{"norm": "rmsnorm", "rope_base": 10000.0, "parallel_block": false, "doc_mask": false, "train_tokens": 1007000000}
MLP neurons of a small language model. Each row is named by its layer, matrix (gate and up: input weights) and neuron, and shows model dimensions 416-543. Each number is 128 + 32 x the weight over its row's rms, rounded and kept within 0 to 255. Numbers have three digits each. A neuron's up and down rows have the sign that makes its largest values positive.
After each neuron's rows, "fires after" lists the tokens most often just before its 100 highest values on Wikipedia text that the model never trained on. A number after a token or word is its count.

L7.gate1295:086107126065077130091183112110119127086157134110179101066153127169158176119083141094117158053098084118164148205105144158077129164130136146128180098132115150117211178083168166179104101121094149179108112159135127148133109096112104127084130087181135101161096143136149114175097140125100132120078138133161142143143141148084122123118085116143151114107162141085149161115180124158057158107101
L7.up1295:117194210132137088099095175079098109078202102049173149139146086124102132125144080142142075058148082105099173105137131108103154198194109130136113154083128105143114145128120089135158155119161145117090177147124144122087155127111093162091148171120126138090168135164143148171148165093103170089102132135121081180105130092116117117123142107149132118131072084142122137120118202155122161093108
fires after: " the" 47, " United" 6, " \"" 4

L4.gate1431:113095080113142090155102160106140142194077162158163131131161097145095142110160134067066112157167182109135109153129123108220163084114111151165123172182116103104157178108150157165153125116122141052160139137115103084118153150147137087093107115167173133052084099082139117090120135135111102139144145108171099075163162147092113153133161121144109092173087105159122146095096116159133115187132
L4.up1431:172104196129126106147133147138122123113171163078111067168178132161122097157116092081188182127089118171075117071129160151077176114074186138158084091113191030081137145109126076166112122146149143097143060128137113192201152127129163123071106185145108070150123126080134140128154152114151137102142101048200098085087128085152116176131151127114159127115079184122136104096126130099106103117118
fires after: " " 54, " |" 9, " and" 6

L4.gate936:047116099124099057109112165161075106135120132122120163095108102099149098092214078126139121181150156187072122088166084178173133152118169152118133084162159182171129125137149134144101131116127088076144110104087124142177114111096083076081148133175137152123067137130124097145092106126080055135137111136134159104119094171160143127108147079125091150099108147062127094112097098169132100146171
L4.up936:143157133174162146142106141139108151137123035115132117128148145088145146114107141109169161082140188134053116122161139126095146170111159108088124160090094140156139156084086093100139118129201118141141103132106115144104103104068090130197110156132073144101131164123161150056137130100193126182147097100170133107107164162094143130182107124104171117154122174134121145085121145061178166130179
fires after: " |" 52, " 0" 10, " 1" 6

L7.gate1431:099056118129119121119177140105158069092129160168171146132140175167062103114129139125116123095071111118092140074119153114117152134132143162106192163100159137144102161108085170167125105167135090125099170166118131193168169200163131123088134147122144159116150130114125119130129102085108077117081128099100098141131131116094118126120131140144094131199077155135185189142122102181160094136131
L7.up1431:042114115092140079136132131112106144187148116132128147121153212142112112143108112138132123108106081139127144126179130173182085100143134135140133141037150108126114152105132135127179126181157085125149148179111145085122101081080155149145142096111158126130170075154154169095105067129114149113101105117163112175155073095128160143157142062167110078127138105134163121131226158129202146079162
fires after: " the" 23, "'" 21, "s" 12, " his" 5

L7.gate1777:055122062178083081152135196154085125141083108128104106081179152113181114198107112089125109085151122151171170098097115102164130159125144139138113189087170099179140087057102158155132135103097111110118114180075135114152148103081094117114156129161177141154130155112178117129076157129134110152131118097124052113109135160040122072148136053112133074082105120073144181103125130123116038130163
L7.up1777:174115152137124097133126215134121118108167132141150124147161105098072069081117094180078134126180108132136150138119076149131139125165109146163121099115219106111103158068138103102160153181020070090116165091113113119141086129130107144104167136118149112147083090157126174120076079127115173114094143136113064108106155079142151102097167161184156129074083170084106084089119107166147066169180
fires after: " |" 74, " -" 5

L4.gate1177:103102133121125083113099126164116178137134129128122141153104123144153114107165162064167126159156171158149132109129211100173164157089159147211075135175152103086132164172196101130146177089098140118107105146129049157119111129126096092147120164079135180141145138067080118064120120086092129123111120127148105125114168190186154134145126117127211179141117158106118129172151071152134115126147
L4.up1177:117204115115124123161065134150142166134071145065129108156099065224147096141125168112137176099114123175140113113159026091101107096132107121139084080108104176169133147123129155142089120148089157139141147102120122140097140121144075136103146105148087161183120158078179114113188141110170137113146146123113148170096112147177115154108140164159152106121066147038114114058173090078081143140062
fires after: " of" 45, " and" 12

L4.gate508:095081126165100141129092109142112112173112125090167114146128133171149126118200103166136163122075121158084114149137159168150098193076130115146092148129176108119074118095091155152098136139117149090133148086126074161139138158090177146100184174168056091117119088184123164092084110095132149110141119113101107140160113132121083130079151113185089118087152129106095141101162128097124124100142
L4.up508:155167117102138087135146128091137152125173186146093104073181129116135135141131150120149094146176120076142148098133091174144163086095127124096090082178075143120151181224149173117145185138178130119119114121141142138106171123118157198117164094137136107119071126136097192117082134086120185109177117100115085117090057175090156106140143133088110089089155119123138075079078135148081139098158
fires after: "\n" 48, " " 9

L7.gate1405:125124106153191096125109157156076131161129092142137107071141187096114109110126125116063170086086134141142119119057144119138134088169083079142225105095125126136122168098142158138179173143137117123161145096121073112109096082132192129149143112188131191140149110099069093155105104062094093135155093135172116066141175128111159100035120120142089156168083110107124131114076155136092152121216
L7.up1405:134066122188153125126092139152121081107127121154082103169069152088092141104137071020118077119161115136150142117118153130177146188139110143155131107101097156080136183137119150152071116151096153133077130174127149144156183174175141117107120154199132151122153125126089155162112102085097070107155144129140152066117059059110155179119123144077160126128151108096092200121133161133130115136127
fires after: " " 30, " 1" 10, " 2" 6, "\n" 6, " J" 5, " 9" 5

L4.gate2022:121103149125113075174114159152145148096134123105124095120138121148098082135100145149212119128164135181138119109111186095151145066134113185202103146102144085077153193175081141080133132173169111107110204113176105189117151204140199143103153142146107175164125181100094094143143101112119111150140104119178123134127114110133097155179186168077085107109056099153140182163111162167179128114126
L4.up2022:133112143143124103142090129113126176097075151159151097146183164128146132139090135119120067104200169091114111151132107149115108119124230171097125136145160057107172138109108123182147115120155117134099108110138119111130162104124133107081149138121095104110186097067113151160118143129137105080107117078131149070161178120114176086114125147170132150133132073164162143130088118106134112125185
fires after: " " 49, " (" 9, " Bronze" 4, "\n" 4

L4.gate1611:128073150121212150129159156084121153066129122136112136122120156193190151096116176134113141103131183109143146142141141064073117108134163059097183145145089137182108147149143172158115142081118132157123166092073095123163102148118127121128129100163177131117127136176148122131188154088145180078064152048145159088147080152114104195154100191172087143111056165092125149118085142148105121112133
L4.up1611:075122127179124126086109157158144091115163148123108127140113099175067159135118119175146102107132091097136067115192096115107103141170130125127132105043145162111119086132082114144113133136090115117105104168156157184178082126159116144088093140099148133156117189100133117143122134179118180110107122162095147143174043088125125143163164138150106112087120129189158152102094097147149132084180
fires after: " the" 19, " W" 11, "W" 8, "'" 6, " We" 5, " United" 5